Weights of a small GPT-style language model, trained from scratch on English Wikipedia: 6347 steps.
MLP neurons of a small language model. Each row is named by its layer, matrix (gate and up: input weights) and neuron, and shows model dimensions 64-191. Each number is 128 + 24 x the weight over its row's rms, rounded and kept within 0 to 255. Numbers have three digits each. A neuron's up and down rows have the sign that makes its largest values positive.
After each neuron's rows, "fires in" lists the words (lower case) most often at its 100 highest values on Wikipedia text that the model never trained on.

L11.gate332:155140188098122125142133116131160121164141120087192171107082135150095134118146134094157140137152161140089119129081129148088103144122114107131115140105131165089126159153160113128162106119088127112124101148137168153116169118161122135130130148158148143138114151146131136153169136102080102136122093127109151144170170140118093126144128176163145170133120136147151178153137112143111156109103
L11.up332:116172128150178160133089128107148132125130089124119099161115133120088137137123116120155132103105124159092104105099059069136117123102099085106112138073137133104127136127109139130125142117142151120070084160103125155086110102108118129137089111142108127123080142098142096142107113138114156126161121122140129127150188131113079155141094137081125122140145114113160151132138145144120142128129
fires in: "2", "3", "1", "7", "4"

L3.gate154:149150137114129120132133168103095113145100089202139142093144136088113140108143128108109152117095103131116142155120109133163113122135115116141171103112124176157131126163104147121145115132092149152146132110121123137159091106149104107162153072161107114116092143162119110131110142148116135054106158123115123129179164066121126152166123124095143140140083114114139136188139108146112128117136
L3.up154:123168104141145150127116134118083134098133113128146160138150117139112129102095133130099153104137109160140109122125129123117156140124135156121076079128133085126157166162117124165161076088150120117135116090141143139190115115136143109146090137145105154100095145153160152139145144165116126156126118121102164157109161120093160177112125129108129147152073128150121112166118111134111158117104
fires in: "time", "under", "in", "since", "allergen"

L5.gate465:097155138139130151100131140117111117164106116116151115084173117125115096089133072140129088157128082126126143110144141115113177101124118141113081137101152147127139143159116134135126112123065126091184157108144119127137134105101132111150083143108126139106101127089121116174155144119110129104094088105137126149128136143121114144125110094139106148122141110148136103128159127133151103121130
L5.up465:101156130141128117151105107082123086107140121116111116111114115144190127143129106132111114140105126092123086160170135130149177124106143145151174118092164098109095157117097138104131078141171107125148140129130128127100106098109124151128170168110104123149176160146138132102107094113132095146161125138145116141125150150177148109141104166095148110088117172139106119143083105080145109155138
fires in: "in", "to", "via", "successfully"

L9.gate363:116157158161157133164107140192140083109118139137145134139106110119135154135102127114128139111166146140131102132121164144119106130144132176131155143138092077121121098127143109160110111123158137127177107177078104145129133096149114121147117110124160130126094115148130097081121149186070125125099143133153086116107131152126079121136169151130110124147135077144156158143100133150146138137119
L9.up363:135131133131184168130151118118143116130160141101142130139099097158133107125097117127096131133117122080155107132121141133122138152138128127098171153118116095101156142135160131099114142145103122159126116128131130111129092169120127125110175155114129097117076094136137097143131119110126179121097113122134125101139102114098081139139157088135107145192163107123102154129136142131147173105108
fires in: "1", "2"

L3.gate30:138159155190140128140184129156106125169130119137104100152096183092123156129122090156151102160152125169117115139096160140128173123125134098134122110121133144143116196112108120131160190121122154113121144127131112120133104122127092121122111158106149141108129112131151118125142109081144150155094107135149107153083076131150128076114090148140122108115131166083117091104156119140127116120140
L3.up30:125143112159154120137125095134105113146129117109140115126126146122080103127137105149165109168116095137152155147097174121121149134095075112119062099124125120099104180146106127164186145123141101134121124102127110106102114134107111165089058092131092136120146165108113117105151133104101129116132125093161150086107104121158143126142071143151146117129083156083177149133122109103131140101136
fires in: "not", "time", "part"

L3.gate481:117120121144092121115134159126097114127153124153143096179119137134130152152157149125096128118106042130100148089139113133097108169125103158126154137086100161126141140135114111126155138149142130144119113125130117144118129156120168102084153129146152163128151138117102104138131140118094125129085105108154115099153161135158135088134094112128131167131143127101138103134145165123093141167166
L3.up481:119145145152133115101107141128120147137139118087176102159111181102138122147118080118102129125103150106104124166117127130136090109153157192155128110130151134133101114134106122154116108122143102137127103137115127133122097146104177131043116102103133129129120136142136164126103154165122129103127143127088148113145169149145136079141099107133103140121136092103169100134073134097125105144164
fires in: "place", "time", "space", "positions", "location", "offices"

L9.gate285:096149176116118161113138104143117113109154108122080105124133120133132137130170113142108114160098133141153102132135145152135170138093105117139130115106096097129134114165142127168197104121112165134141124100175148117171108113155121130100108151141132161109141171118128105155152096117101117127125113100097144094095108139158143157116112124181140113128133150119144104108084147140108169155134
L9.up285:163121154108117142174146097130130120117131150116097132111146154157118134140091084127107111152111079093085136142151159123123145094136157098130124101082147110140120147114162158136137140164141123124090127150146155144119065146108152144154126135179134165153123130119143105126126153167087156121129129160114157150106125141127120099144112116139117117142125112094123142133165108144137135139189
fires in: "had", "tried", "trying", "and"

L9.gate113:163170124161153142086120096130147139132117122071167139115186136109127136168116132150087155123136103103172114110122131124085155141111088104124109103102096138089127145154169122102170145146098144111123142145141082092141121122133179076104124129138086170131135181135109147137113162148135144122126135090081112104171147142131167149142112104131100109135111140135113141151102134123116118107098
L9.up113:155145113123101141147157098117083078148125134103139106095186122132102112112166114135138136138109150147133124090177139122115192108121066125115148157078116144103140160129122153141172084126116131132120110139109090113118104122125154134152094136114136144116128148159124124144154165153101138160137109135115155128138126154150129133150121090117167091105139132145117091139118143151117117139106
fires in: "in"

L8.gate38:137127172126131160132112069115095161149111099079122119140141119171154146147114138135148118102161121102156158133132104135109095129117151175141082184159091109131103117121127156112138161152131119134174150125087142116108117078123144120112154099096143131174167130088135124108153158119102138143120109150141152130112137117120123150110120155126144131119118147179082151127129133165102111101131
L8.up38:144120173131168131112073134166154134114101113132136108182132123144195156118083101111140166133111113159115166150089106090128114126114130107173080132129145097089100144117126110121133112139128105153159128109142172104138149094097103117130121123116137127152125131104146083158138120157104158144147105151148147152108129137102150125156075118103116146122077123112120111117114144138196134207128
fires in: "made", "make", "signed", "remained", "2024"

L5.gate85:122100155094188139141218118136133113158123132130100124133152128114140127119081120139125096127138092168165107166098153158143109129123163139149141123091108119103147122126118128113104073138153084138095114147131129126121097132164119101078119137122126149116106091115129112131154128149102099119151111144148129112117117134121115106166104173132134100135125143121032119124108123101085111139088
L5.up85:126163115079126151127114146115139115137073080164116121107152148108169131162110140102120124083165154122119112138093151137159100107121128115174098157119155124130137113134090135121134119140140096099137114138122168111154141130143147092102130129143102081110138110099104112141091095153107129110127126163137136163189162105130105060140152126186128144130145166172102114132128149131195140132138
fires in: "the", "from", "at", "as"